config.yaml
qk_norm: false
init_std_up: 0.0193
init_std_down: 0.00454
schedule: "wsd"
decay_shape: "linear"
final_lr_fraction: 0.05
steps: 5394
dataset: "wikipedia_en"
MLP neurons of a small language model. Each row is named by its layer, matrix (up: input weights) and neuron, and shows model dimensions 0-127. Each number is 128 + 32 x the weight over its row's rms, rounded and kept within 0 to 255. Numbers have three digits each.
A block is one neuron, or neurons of one layer that tend to fire together. Before each block is what it responds to, as a language model described it from the Wikipedia text at the highest values.

Description: Adverb -ly suffix
L5.up1:126146118189117114134088120148136137124112175129117137114105117151147115166161107091201191063041054057125176163140140071078092081067097148180095144179168100109168106073119136153108084152074115152139143119147109148128082145161157137102078078124142086136129162158147123159119141122152163108115121159135097141130146073123096156131109107158096157125055121112144136103127154143137110159154
L5.up187:192077146112133134097155101156197091110132118181154185168191127075140128103102139136143088091110085140093110145128120199123104095135134087135125121100156160153088077108108082081125136098109116148170166127080125134141139083090171165134116115152176167129088119132121120170105131181145130160130101186095179070058112090069149187121116181130157175098100122076155112105145159112143103097150
L5.up354:156088068123117103128185177175117107150132138139145094185112107093156112139130093186154123155143123160155162124112104145118098075142168118140028150194117187143154074126162085096118139157108151143104150105122118133117141131150116124136118134121123137142154152091130081072140119192171073109106142101139092095075117131029128116128106132101123151139119196186149172134107157160151140116142
L5.up435:098094142109104110147116123155139110109099173087131068125085155067083125129117204162129074128150085100071141129153093139157125107125143182173168106089170110143178162113115102180117156145092143164104181157172066165097137165122137159097094096151149144119114114136120118120112077115163196193125093124137139139118189139081073087111102172157148124118036206127150100124109185119181140141117
L5.up822:127158098102117160141179149126120085135049183150161109163165136118108175155088141128120143101089128075138122122104122103131189120135153108131111137168111152083149097108129122154080179127125084095161167116079143137094103170167094096140154141129104095156155063148154149145095080145130098059105141113135130164118160137156117136122124118161067171058096134123158168162160166115159096157098
L5.up853:177124164116165114123096168114195128127141117160149152170141134104144118028123095122163144150145103141103096132128086131137087163135119139094149139130148165049153143162093118154133203122114089138118203122163074114095113131116142112103173129098159075109135135126195144145123113162136138097111119102125114175153116122099092130118056108143141141110120094097132083127124182099115149137124
L5.up940:111165122142146096108140098188120107187101109144138181156120152045089103108117131109137116122129115101116120103163060091114098121118147097123169139128171086026141153157187138137100124140122153181121146133080161094112085150138113087182091106104113104156201116152187133128123130157102124191084136167140182144105099149115136089080090106117070121077073211161152149126112126122138138173144
L5.up1213:113128102091132182127183129131157144110057114124153163111141182133142133097119077140163132135127112146117102166151126148175085083126160113101117153180101126120092135179179122108153147125125178102074176154168132131104145164136190092165150120098122123160124107136158169168095102132172148088114126113121105079097121099090119140176123162083097071089131147072094128181094186164103091170118

Description: Personal pronouns and "be"
L5.up140:127108085140082105117164099168126091127118131116128171141157163098169114091143111083107110062109173143079119115175119103111124115126108134145208120113196121109101157087121105104144141159114169148150066080123119159188134141089144057191119143125165176134122167114148158076096126134140108157067102138110137127142159117135160104113071148091093164112094104156091163101130191156161081155147
L5.up449:063158114109127118140078116058172157150109121136126134116116118123126107122119117147130104115159098100138137099112139157145143154160099119179151106192086065179087093143086071145105120119164120116064086119156143076123147122127204132105150168129070108175070112074084162121139150177152165127128167133112133159136131132158169133149135082111132099105122103163104150128088091148092161054171
L5.up734:176187146107141097161076153086131140042160176104070121173148107138111124075067084114139131154157175143115086156085148166106109106124107115151105138101144130122115144160134108112114114072126225108147157140174129131105107120135129133059126119111120108173134087135161132118211099049151096191113121083079177154104110157191089154103102132064120104111124136140143173153126153108161131118068
L5.up737:138163094148121101090153098105149187120088139128137139149129176118114124138201107111128086102158108129166120103105144117134118163173138110132120129102145151068133107102160078166098149128099081069134130103120109107091157080152139159090162159117159241178126157098111165142078103166139170098152140169088094157153105102168150144135121120094128142201104085167150143124178105156132128124079
L5.up958:183158151111123137173162140151166115158177151118225128114140154091096124156107114100119091147140091114124148122130111073152082112161109130129127125104106142051162087085095118143121105128154104149126125119163087157083125119091077110091141180118143116046099144168133164131116172119106131176141080158162093147159091134161164161069138113112122095122132149161146145084166167129176142120128
L5.up1117:121131138096164139155139129106156176117169067092146144124173137141118121182170144084168061113122138151133103108103146186131113136146107142120105099133098142162160095119099034103126061091151130111137099083105134069196224135124199112117119155127127098228182125128116168089128120083171153178101177148121152119174108172096104143106097133095083096123141096130148122090152144096065142071122
L5.up1273:190128118108150137134173187139118148129116108115121138117151120109102088106130100126112053119109137109138179095172112102055146165082127108081139121162143098107047144108145115111097162103133183121127162173130155109119124100091149127178155133064075104033090192141229098107175103130121220094116150145114083112139147177155130180097093134128107113116131116075093127209097098119157090116163
L5.up1339:157128190129119108108121106115147128162166080084115208162115173067079124143156123076062088089080146093119212105118145154151145138094126171190121164085109122128137123072139107171070142097154143130122159133198105200080147052163103095082096164080118180095127154152129131136109134181110168171065115123047137144118163119106175089135117139083112117121111151115180148109145128097136092096099

Description: Year start in dates
L4.up423:077141155110107107148161120142175157148111128070058119086117129111102105076140140105180146165081163123082104227133134115137106091114147080125150107169110070099145150072104098163157153152090136129094058143149167168117121163108151146113136176113160162169156145089076171149162123104129116143076095199185162188108136142077150105079119080169074128103167098133183136148148150122086084128131
L4.up1153:163184188129101148112095152102140111152087165088129107162127112180153082159144089149083069140124140148145136194137153067125147164116144116152175091170118097083095132156193138165176096179110146103119112154070123095134124152189108118161063206139113144211124165167138153099096112113136135162120108168177117142104149166137078131127133120105077128103154128075093094112120109131115105195104
L4.up1396:108132150102090181137127105148063125136122135078165163129106153155088118131124194185040148197155156175143079199085133132134078130068178156131148134128115117105059124124121095116055072088114070102097105141149119149106120138130125102084121127096185095144128110088147100093180150171134113140139115202144190102116114190112111111094124099167111160067160199200210118141130124085135123117134
L4.up1405:166179146127131120114158116087103122130162162176141179128101166114132110093125121178108165133158156207087133147112157091144103084157117150154107140142136093142175140096105180120154168199095124121075095113097105120075112162148080073113097174145154119144064148112084130052157112043147088143104110131085163197104140161140102119080147184120081089080109191116086094118119091113156089162105

Description: Split title-word endings
L3.up473:150130152122178119164125121096060182157133097117174145150105195152147114157166106132141147113100093095119214117107152170095048116151156148119176141102095138072118133156129179145110075161138063114153155182135195130134129136126106128152137065132085177132101151153165149158109142135144095094127125110178132095126132083129091053150102133133114150117056140160168137095102133117140074119149
L3.up1492:108132096096163106152134126132157179125118099130161154154106118106148047174089143090095109115169161063134163117081071182100086157167145144100111103152097161110132109134106183125142118134208122136082104111101127095113136196095151157076124062122134163074171087220115124133165107115116131110160107135216141113163105110131122086071116125119064213119090111160123105160096127097143093085145

Description: Word-completing second pieces
L3.up389:103159228199136125088081079133102137110119096129121128129070155142131158132106118098193103165146083137147117098090095138141158136127132101155116103146129137138119142091130170158097152136077124128137105133136143086150128116111148139181118048077150138127147118119122104151076109131193142056094134085169103117200238137115129116130126180148051124140143108109135127100158113133172140120168
L3.up919:107148167145071091159136101189139118133110139118104158127100131174127182150155114115143106165143157181145166111104091119132156147104189086095128079130111114138118104194137134174100141149108140157115073082106122134134118121101112094168128077107118114192136125131065133048144162161134182083130123104147205128171136126126177140151075182103184056126124114163141180146172113149132149094167

Description: Date numbers after months
L3.up154:151130136158119108150151118088157175138186155127155110148136170114115100135175072172131156136142178124133114126086099160116114078105168092107120123112156108139091066131072138151147106044112128158124083157179100117114161122199144132119181197139129121131117135125108186164051143103096153088127181142191140136134083136158080095123131114100126126074173137190156099145122088109104072130076
L3.up886:104157137146184122161151155102170104122134101106094122149112129118140114090074058183110112116130137130147105151119129061090110130083147095115100164103073121173141041107159139109123057205091097112097093118241112117141121082179137154127099155151108115136118175146121090151129136216115087141123096136128082163159076129096125190111114170143123147189146160150157108180158117083159075190092

Description: Mid-word continuation pieces
L4.up405:143192183143162098134094155109135101149168147113121077091117142097179143121135181158161132156142089092144098122156132108139131157123093121047133169145175145118097103113090181132089104062039106144122101135126154134180141082100151069123221134148163112090088118192117082140164166137103162123094125165088127108169158117100131165131112109163103125109101147093134086170138105090148127084149
L4.up487:146116091173120096132114093095130106053179078118158144092133096099167046077156098108121127160144148134138116167170109123155094094153167105142127142116083090133166166075164115167080152052134143138114145167168121082129214126141107106153154065137167173098101130156110120168130101122200114140142125094140173128114112095132159103095139112132101085149109156096115104097119130120092162142153
L4.up920:106213174148139161195126144184126143103129139148136117159160104140128094149034190182172102098158161117211105159128172175115184179085096103112142167141137115120127113113118072154085092149099167068056157137147131086090096151131147150146107103150115113087103132108108076209108142108106114121069140136151119077107137098137153124151122162116096101079136119169169131075113166085170132092117
L4.up1345:180143098154086097130144165149128124137169157145063141102131072124080129125102171113154155114083104089164155123152120106168131081134112161144139152112079164098081118168119130058177103135112057157096172104152096076132121135170082129139168200109134109138063147108142075143136185105186108135132142124193082104133091154138095091184122196111115139120150051201119083133080105097131124157163

Description: Adverb -ly suffix
L3.up1364:119102107080141081110149144172168134164126119171127100114172171080118144138210145125147126085112101161126131114126113187140156120129120135144128141173111080137147043077119090124106079178119122123123136080153097163145130134125181134087084154155119195163128109111087102125138177141159169125157108129137115121146130074063142101113091146074122108125087144095173165102179145106137101179067
L3.up1408:140138117126087137105160069111143121132160120095172146188099136114110148117147131117165135132086160104126197137125135109102080111118162071117139088110088153152150105126085110143050145119104104132056101194170097165106107146099101160176123167108191131154113124125108161207130103140096186130114163095195134188089119099148151106178091184139083139144153190095119115131167090101140156122165

Description: Main-verb inflection endings
L3.up323:138165193126148168151142128146112157125167164149127114124131162138122143098116138089160129160081140137170154112121139123140077152098131132125160087102131147107130115106168064140142074169143152173119085125118118091127161058131154168169141152108143162081153148075135085194119136096142146060127180147137067138157147162158151090106160147131135121147110135102108090117126171110169135179177
L3.up867:124202149146145137129122174101085149150112150136144144142139145162145149127084116120114115185074128087160137092113102056116078077148143068166122127180117116117099173106148114182109116114164133132133090167131121114127117078106111195158108138109114124050098176102164105122135099103133182097148122100089174116114150214150168117110154115124108139141145094072092060149109177133187096150143

Description: Possessive determiners
L3.up818:100082122114102147125160109125144115088134118095154187151141130107100153131134147099150114085122154145135116158169099138101117159093167166120118149149108130108140090152147176076112064175128092127067141133113107106124127155163162085132094177199105115173164165156187122118150183143110129195076134094070200197104089140138137182143122118095089155165190116099149137152168125175142144115122
L3.up1067:123070157072116143121142059074168071081121103087164174179099142096125127092098140092117157211164141200105118160175099144104158091106092091103194116079088132109096102147109141161170108109146137099150139140125136103101141141173107112143139181149116102172147174129142135173123176038116125152135121163105126165168129114119094082157095091100096115121147155170084136182100167120069156052149

Description: Word-initial "be"/"he" pieces
L4.up292:082123163161150161190134176112146125086076179095102186135126156113140123096104189132149197168140099105132191154082132153166129124134158165156121133022107187093073119196095139196191148086119187186128130139116121146119076110168122116134167143095099108114094102101141145137137134142126143134100144095104143129093145123129131155127122133133085158144091085076119084098159146128128165136123
L4.up643:142171100115088151146191120144118127150112101118221141111157155073155124117135140176107086049158125081130130117195175103070114222165118148106099110144188160126120149135112118145154145106143169152086128149120131170106177117105117160137102175128146134127119108118094133186112139116126075176059159154073115122155125182085148050098117157115102137143112127127138194119168163106141141145074
L4.up654:110147135134100165186144144132174072132171121063187080141154159097123150143191154182089108127063178112163134112179122075114103102233139147105121182146158139123163129157125116133122165151134167161157112121130131146207084111177119111161124129122109064134160162128109131120113106142134132160110229173126111097112122126073142137122060144083100125098176135153104149112137128105135127099125
L4.up1176:153169186160157139171135147142122148136118116129099074149137146097104117128185164157179164055078130101151165085172138068081150150113177089131164117096182104100162076206111136155135098150084087098153109073134160104180174101097195179109152135085121125091191155083129116138103120136113103112114097172134128115165112118101122115106076100181099085153133112131170171149159136094125190166157

Description: Quantity number digits
L5.up16:115146144061101148121148102101109146173110151149163140103127165078106104092191144099130129114123133116186122097141150147156130155067162112112127115080082143102119198165138172143168169123153137166178132153103122120110095121097162089096139109102119036191123179164100111112147146097118130150093145124115112155149054103121119058075152150160118147166144162110161165161152114158122101094101
L5.up119:144081129137145115120118131185170131133096146166095086149166114141153104137096168134150112120140171124180117126080155153092152162120141155072157125066127142083133157086076202130135167142180125162121151132107148142103126175127134113102097108088141179166089151090154122149110155174155129155141155117121073140103102091088119086058146165123112066171082095116123126143090151114129098120100
L5.up375:156116085137159175124091086104156166157127109092161104134096132077076120168135082155124179136124151156152129150135129202058083112125142099134166120116109103141117116121097180103155060088129083121117113144134140161152181205141164170114149122133122195087166134100115158060086076104133143168142121097172062119102112131135104080046118096112092063191142107149161130124145158137123114108093
L5.up426:118124074173143194124044172125099153178144174178134110130149163126130109094144108088125102150109106136132109190139109140059140089117110152110112077185178149150170137089051156091151141094116138100101085115153100153084174118083123142132106121105109126150060174112086093086139105165159118112115170106166169110168090129126147099113113149172115165160133127069129150174144132090123094138068
L5.up568:114105076177113098134076126174103174155152144150112138154157109157104120121077179119037068149080137155151128112115152100085082157150110152165119127117128136128120109088130112146136105113067127094097158153165121173116179116154158096108136127109183155099084148158169061091127146062110138086117165124164137151064092138089173112125143128110083142155146129051167118083118119098175124138118
L5.up571:143115113140130100117170134098151176082111097157075105164080169185112113161141132118126137133111171097123143088072112121137154128094161179130097147064094149065148113165085131163094086085118089060086114121156181131173122086106104168175174161128170168124106160091136171148165145125079132099102098107093125059124084087117118086115105086169091111141158134071172147110127119167152104096133
L5.up1065:152139116065158169185165104130111127130152129107071123124094129107176148122087091115109158145118122141103124136142142164148121171167120115160109076084108101067134163137119173109138145108103162098093079119146099102197201110117120176096121132111140148147086148136109159166118121192049119163088107173114122112136118148102058074121173174098102169142157110107148169072133138101116138144107
L5.up1346:150128169090166188163203146119156151170159095098106089163158143117100126077109108177122116133136126169117115114162092119127143138104133122115105152130075193062156143121111121118212153130100167067130118118127131099099065157104167123065150093062135154115176123095099117144144096142116120194115178091091120121177123158148098067083138138100116142121096133147084105077125148144165186126121

Description: Mid-word continuation pieces
L5.up84:119103138073131127058117188145112149082163124170092126136153147139170124091150110075165112116125124126127123126107106133182083203154120124105181142181140115130141096091141062145082127103136157125156085147103153139123125204096097144155157174101149065060012133190112145180125180162121095058094150155156113093142105131156175117126180142113064149133123139118139118154117110099022109124112
L5.up287:076155127086211119107149143097166138126095085180108067171128137140106100160110088086143165149200091099114151126083127144070051145135129137109136085106153147082123109165089138115185053078114097112199154129091096138161128130172122150144085111105125196144153113234132134117096130144106114114079130103125090151111164182141153135114119190173095100160115167091138106132135142075065118105092
L5.up443:146165162124163084148060153126138126097163137093145109179100112075123078112124131094082155086096150178197077087130087132117152177122107084172115163120114116098126118129117171087119144096163142132098169122122107092119121153144145159139159122163140137169096138170114121115145104110109126064133148055105061090160143164122184129067141060128154076170097095106143094170182159098129129171127
L5.up657:103151115124062136140090149152168144157114140217168144143153145143120141055110109127154114112106183060214136143137131060098117080176097133126142133134099135065117102097098158089116171103085165179122109118138138141193109177123141160148173155132129141175155140090122063101115188135071148106166122133130162158126141145084149093118092114144168091171099111148130109163153113064116136133080
L5.up727:104117098163112108155132132144142081094141116146148097126121116133115070095083159122174168078121108124115135181125107113154139115085133144077195177113111128120123189082094119102128120077127122146094104182094141078150174109183094171071255151106121161122104161162155087162115129164168125104188155093085086147139092162103132123121173118166102072147172145101140136077131121145061079105124
L5.up774:112194169091154115152079171162163129189081106162131154115115126135167125109122101135181146103114145068172125133109117091087113139144090101033129161168132142134145122103117178118134166087116138166093114164113117133145058127106110113073173137146157112196120067139124167192130110104065085111147146098109131148129185170156104119117077148114157140152076188100127063097147086082086068156151
L5.up787:079170172094128079140117171164117130129083102160118121146114166115111182126112135188166146121178147149097185164084141134090097138133133088100146076142123179118196140156116122139078077103129135141171145134142141158120148181161125125123089157128078147171203190168141174110141145080124122090164138123078144142118147119154134111085131127131154157086136116091124132112150159125128117140119
L5.up1019:149208127138136097138092177194114109173146086159141132113106180100124128146209130135092114100101156099141162164088104093106100102103066083181187111100120207130130168106060116165100126067100110147163176152129084141126098167103094144052130113158176171132176066155169113125122103073129106103128105115133161145141124131099115069165091121131156074129144126123109090088188167196066123124118

Description: Adverb-ending word pieces
L4.up158:129131192081117106133158125141112119117100121077157153143162100130128152138125121094151098148096166131091103174094129211170115131099141078152095103151079159083087133103143089167059086083152130186117140135136166081114141127162165143167116166094187152150099166143076166097059088136141072152156119147120114107156101108143162164109169110103124091115126126117120177151155093114146197167059
L4.up368:118132079167167083136146132156131169107097155177100140134163196085081105122117155081164105099141107150093184140113067187148097095118155116153085114101097128078147090156159066134151214144096101139115101178106145130092187134118176129106185142095155065092170167132105132133124168087127157130111080142154116143093111117076212134156138112106153160034096116131116147187118162111059106117158
L4.up908:152121071157154156102155157109160083108115136155127166161223134137155128091147144160109113229117105167110106101089170079144102141164124121156116089136138097149124153118169117105135141213163129125125128130079152176159099128125160089114138097156163048099142166173145136149096123119147111109120107137111090141136143079082080156137112182083129133128134172151127148072138119135240088183115
L4.up1152:124122106214152104117143127158127113051100133117173155097157150112055068190103094141095115177118067141192118109090163140118101072070095143138131160177126087121131151133170134143135126119153097173072161090116122115136086086141127117139044132192140134142146248128114152172161149134176150125049101098144108150119105131114126103138193159142137183114116070125142105101108159151185130164126

Description: Fixed-phrase completions
L4.up329:127162184093055098122083177125080121109132137116162158127181159100164091133127066086110155080112132093082109126191126119143132133154139103087067138166123149090140118099124151113147170092163114128129111082144101090101162135120112146135136106164100143084089161131149192170124137076126144131125089102123185121179112137093115080083125142100169148131101128094177135151049136088115195093130
L4.up413:187076124138145106156120195146100122121152255151109123081124137208113059136192115140111141156139159187124137128150106093138076172157092132104116198059142143118123107138126105121146134131139150096123102177199093154135122129130090087136116108165136098106125136098092159121109095128113135129054102124067153086136147129106148101104140171122123142193101127111087219118129074139185175136125
L4.up1093:159142166138111097129194158130084160086172094160142090164097142125143112142136114051084089159116191099091072141146150117129134127151110144129177126092159148146128129131110141180139126205131139112087123104100128208199136139128098176102100114132172129088074130190138211140094086135147158120091106081087208094092137154138171090138086121109089128080117121159154100080135171139117133119118
L4.up1125:101158112177135119056145171179111156165130083169092110131064162041136143120139114141116146102123111103075152154130155093115134159138118119152150151111128139125096127169130125061140150143195083087115153160096222162139161147160121128141164128111151141141161129121084157164150181117097109104104071147160128102143105148073150167142066153123135142236094135122179155148118156117080128118111

Description: Inner digit chunks
L3.up174:156131080181182175152140096114096162133122172114089162109096104156137163138143119157147083144093155133181197105124127127127168112114092104110087074127148234134151119164135151134058101138084106106081125120116146129154132114127100116161082150146114167124096180114147146071107138104126127123109135079083132119128101176128144124113118128146106074199143050143145117136129160197110137114075
L3.up874:136168102134135134204108062073088122149152179163130139102149105115093168114106124163146159106112123147158137085140169103127135204040135087101175138161142194120185144107125132111112134151152144125098154150167148124075093041063098138117104157146126145123094130116128127160132148082129122132097159178143115130050166142147150149095078139110098126163146106117158138091106131137115090099134

Description: Year-start in dates
L5.up65:121161125162156084082150130138107173103130112139151160084095121056155179141154146195108127193167177147125144138136110112095141128150135116096114172188165120163136115094145059178090075112085150095172167209160138121198083140131061115153086155134119108139155080152143128134183148110171099156105100174115176096128117185121106167101116092142086125159168119198179119099140158148130125131082
L5.up90:145126137133165103131080139106157136097096120122156105151117124134069119115140051175154103105126128097148207138119142096087155143204121137103101128141126134135109151102100142180077089131129095167096116145155157097182166061154136130130120175171123155170143127127078139144149070174114153061123099140139112143088142175190115127093095156161118136085171128179078054153137170103124086193133
L5.up131:118184106192161149141209094106162123122136167164135123097089134143154170106126127085086184105126141138158118143139139124139123114148121090155091125147099143111134098111106130100123129109126075134077068100162144114070142092051104157132099162115122114078140125091098079079073130174136117130146114107148146133162144106124128125083104141113116060130160058180128151109100141151149064134122
L5.up452:156148178131078126105143098116114081090140131104076162056106160127139122111148121134110134197085100095142083163134121127162126106103134159178112144172154126104154133110163250155129160106126108086082145099120113109096144155178154141069151143108123081175183158121132101134168064055150093174106147121157129158141133143149134124124073171079118107186129141118182125143088129156095127130101
L5.up666:119119137127130109133132072113087128109157118111146150148095157161103074119126126196043161111155182118075117112094121184094127158164126075176138170180134187106133090056147169136164053133128087106084157177143076119139124123137120149138127155099172151116143132101143091097108097049135152143106113121101086138124105118110161164127077115148149130113129152092159092099128148133117119128058
L5.up807:167152153216164101122180146085129121102143139113143126146101164138095064096161155177068190128152117125117114097143154129100126137184090103099163077162194095170230104088147103050151163179134056120092102214111125111097114079224149130054090201142122152069093133138079137100109108107069151076137109109129189134147138163164091101119143146106141101139069178132156102179126087126131094125158
L5.up1031:175154126093116115117093133151175126094137201186124093165133142083121153041122141134109181119114102125096160149126143137090126117144154148216078180128092122170156097119138201151088156109110156139116101151111108071106097138096115177082142142160175132124101137163114151057132151185134098180116170138134167157115169087135090098099136183138123059126163131122106123107150121104081108172138
L5.up1365:139146131140121145155122134078097132089177133158116116137123103144125136135108133108113193100171087124165080144121160138087058157141111161117169184109102068126047128108118194138079158127059147129144155116125057061151148064169094137154203134119094126110180113133129177060201109125100095116162181079136105150142187103135186164107080166123136145136142080138116104132146133167091113168152

Description: Mid-word fragments after tiny prefixes
L5.up96:103138126111169154143105181120114096144107099132189134119103189101078099143120130101137084136149118122204049158106108102117073163168177117099064118085081140154163111171129172135113144188134147183181131174152176124145126164101148163164134132188108070107129167114091121113111131197141130100087151099182171087167084142139141139117106084129123086148101144163136162113137131186227160152142
L5.up190:135181103169102117121187123145106170131123151175142205130174126055170138125116141101096056132165134159089147182112174058133129091129144088148142150154163130200122112085102117152060129079133156131115174054111134174138128185136133139129123148144070132107121142116073116119109131092150186105115138108135079142155149047154117116130087078120095125149169084059119127094168085161134057128095
L5.up536:133089151111079123185155158127126084132078143124141168168095110030159081154076096066125185129115152118111146158099131089132148146144133165195096121118172126126185109141111151126187141101138159149141135124136102100188106165123110143172104183054095102111068163136113133101160074081114142093137151090162080125118131104108105122086088105145101162188108090117128104136170141089131120143157
L5.up753:094108165140093118118116109116109125112084105117157116120100138056123134161157122100159181170107150125111120146097100145201058183049166109156108119157153096118183194132183147111166180128130159124101139146117187153160097156173152139146114095103138084140117091146092135129150064118123122107100128133158150145101156104145187121100097143124100139135054154141131145106087118095187152042114
L5.up789:135117167108124143122138110179164132099088139161114074204115142077141093120094126160107111123127181087105102135130174150164082115093129097132087071101165058160102120140136071100113140123140095063116121142144115167114157143097131095106129088150127116116137113132169093115154134081139106172148146153142101132135154149104122125119098101169165123110184136094115106160144119098161070117119
L5.up932:105158119133060160108109133141135051136103160143145123073176111091123131143147126102161086083156201139180116110157065046125133136130202156153103124098115120164195084097123149146094131121152133086157087142139154146158164120152131145109102096111117113172090156152074092104159119162181181145152129137182106099158170155152127116112123113106101089211126052040079124096107073125106063158105
L5.up987:126082157160158168106080133149088147174121120099137089102180089119150072194146153088147148109118092107153160117066085098097127130092146120127124094118156074135162144143142163161092117114119153116147148082145141163153126135109165070153146159132183095097131146146097153106177126085081140100189170113084127127091186152162119174139073212125146097140131117163174154125066113099110108171144
L5.up1089:126171103185116125128137110136167121119110117125102123110118159119142120106097181068167113176169149188148120190170107111111113089113089135119096210120172174145087088134159086087113148081117113187152089135075084163165156066142138129210106104072101128130163153146165148097134101123149113141094142114084114116122082073137140077063057132198171166119120095060078121071144140092133115176118

Description: Mid-number tokens
L4.up190:119086139150139122081109124132118133175067122124107120147088178137110152085162093157098160105154129071112118110142132108088079101106131117114122161173133089137144143141130139113133115156147132109128143102178124169137101142079177151077147130131087083124186125114115094164134122134047087162083174175162118143149176123104123145089119141157119138158156113111109113170210110154161128125100
L4.up409:105147102165155090136218131159120098177085161082074113154125099143095156111080095139112164128127109092163119119104115186087166172115121121143107112162120110100168132135149149058119109114140114150109111097194104118071144122128095139089121172094174099180159186127111104131163123198166140140100116154141173138154133187131189107157124159082172115165152145118123149135128123119098200125047
L4.up1204:124199086087150132122144132107162141117113162089116101183135135143118078145162075081166094120189092148161076145113070088074113179150114163126115142127112188120196143125072152075119090193105122093113107056066152128113102156107151082133063138137051093188129155111179089147161126188127114137136186138134169107123105141112108146084062102133093150191105175150151161107090147141080129164122
L4.up1338:174146121196181100113151136133100143130126168148148090149092157140100168168151108117094117094183145083162120134111174138085159147112149125165083089131098116068146107074119185125133140094158088141144135172108127102109137091153142152123136178163091156137124168119079101146119127203131105140063160133104198116122120089146120141139079143116131139153131104164138100153083063152127142183116

Description: Word-completing suffix pieces
L5.up244:163163137161148085113187118142080129111133156146129113126063103146117109086156153118141107095156129163082182086168145147148098188111157156126096202039138123099123145158117123156088172108158141128113149063154119072165130100066127086126099169082110131064148120157179131107073064178101164146141109111132108104099110175122167088086123102132151141140107117125113129133154104153127085100095
L5.up537:071115123159105050126111122143146092112069151135110157129137076162107201099090087140117124158125087178080113133079126080126148054157139131173110118107135132104170175098154156141136085087075168172109113099162109153159085168141122123148090110147159114144151120152118106144119148112078131112143153071149190159133145095111144098123079184157066127133108114050150107126192133131134131097105
L5.up786:125123116134076119095180112151108129151086091125167122100186123078149090099080072150122144089138164094102141086103136072069154128255148154160090106165184107145141110138103144128183142138171189127162131125121133091088133132149155145143087147170145112126111171128138133110093081122090117158111121143091109078076108123140096124075134183119093084117136138125107120153166124106144160135181
L5.up921:100154142129140133078167181154133112129106184161128127060143157104124125118146054121096107176206151167088136080174173135114173128099112144129054156127169134165094124152154156127117135132152169145069101043092091136181071157158157109168114135146103138053154190175109128130120155182106139118137138079137141057187133107106078147154075145101155116157091127086157145174156114136064114160174
L5.up1164:129116135143073075103167060118102127112127169131165078135130122131144165143167162133118100143110159178157147098131102129140073116157050130120137119142148090070099100112186093108131126147105172173119186123117128094187106158078129108132072121068137121188094130117140137105089098091090138093169086112132113075161183117147166150100157151035167134174121134108138159121083134144111171115175
L5.up1250:090126144090062114109104180159124095073113129178111183159157092106089125165172080067155071093115120215155113195075127118098190179067103124099070127197108093110159127138125133123136106103172124119122190105066148095138163183126151126136104102114103124107153120102141165165117140141133149126164164147205161109131144139066130132152095122136123110161118112152107136126160106170116155137115
L5.up1319:111147140132121161156168138171095139161104147142085198128107143126120131183124112136184120126077170152130137117139084084129164155085182117147133081118093136090163119140120110131161143135139095120101118145154109136128174145170074113139075168117109108142139186128179117041126169127129199093141186170108135115114119147131109096110118149081075055166127085105177168113098102148141101192146
L5.up1420:141149140154122129090150149157101135153211076141136146089133154130145163129075206122142025184156173156085148130134164091105166161143079138127107172156126148082117147142110147156163117101116173089085174106054126150177071121122148108155082150090115098148080175174166123100120080168152124072142159160077131168096152146147125137099146122142083173163115083081131145174131097132160185150127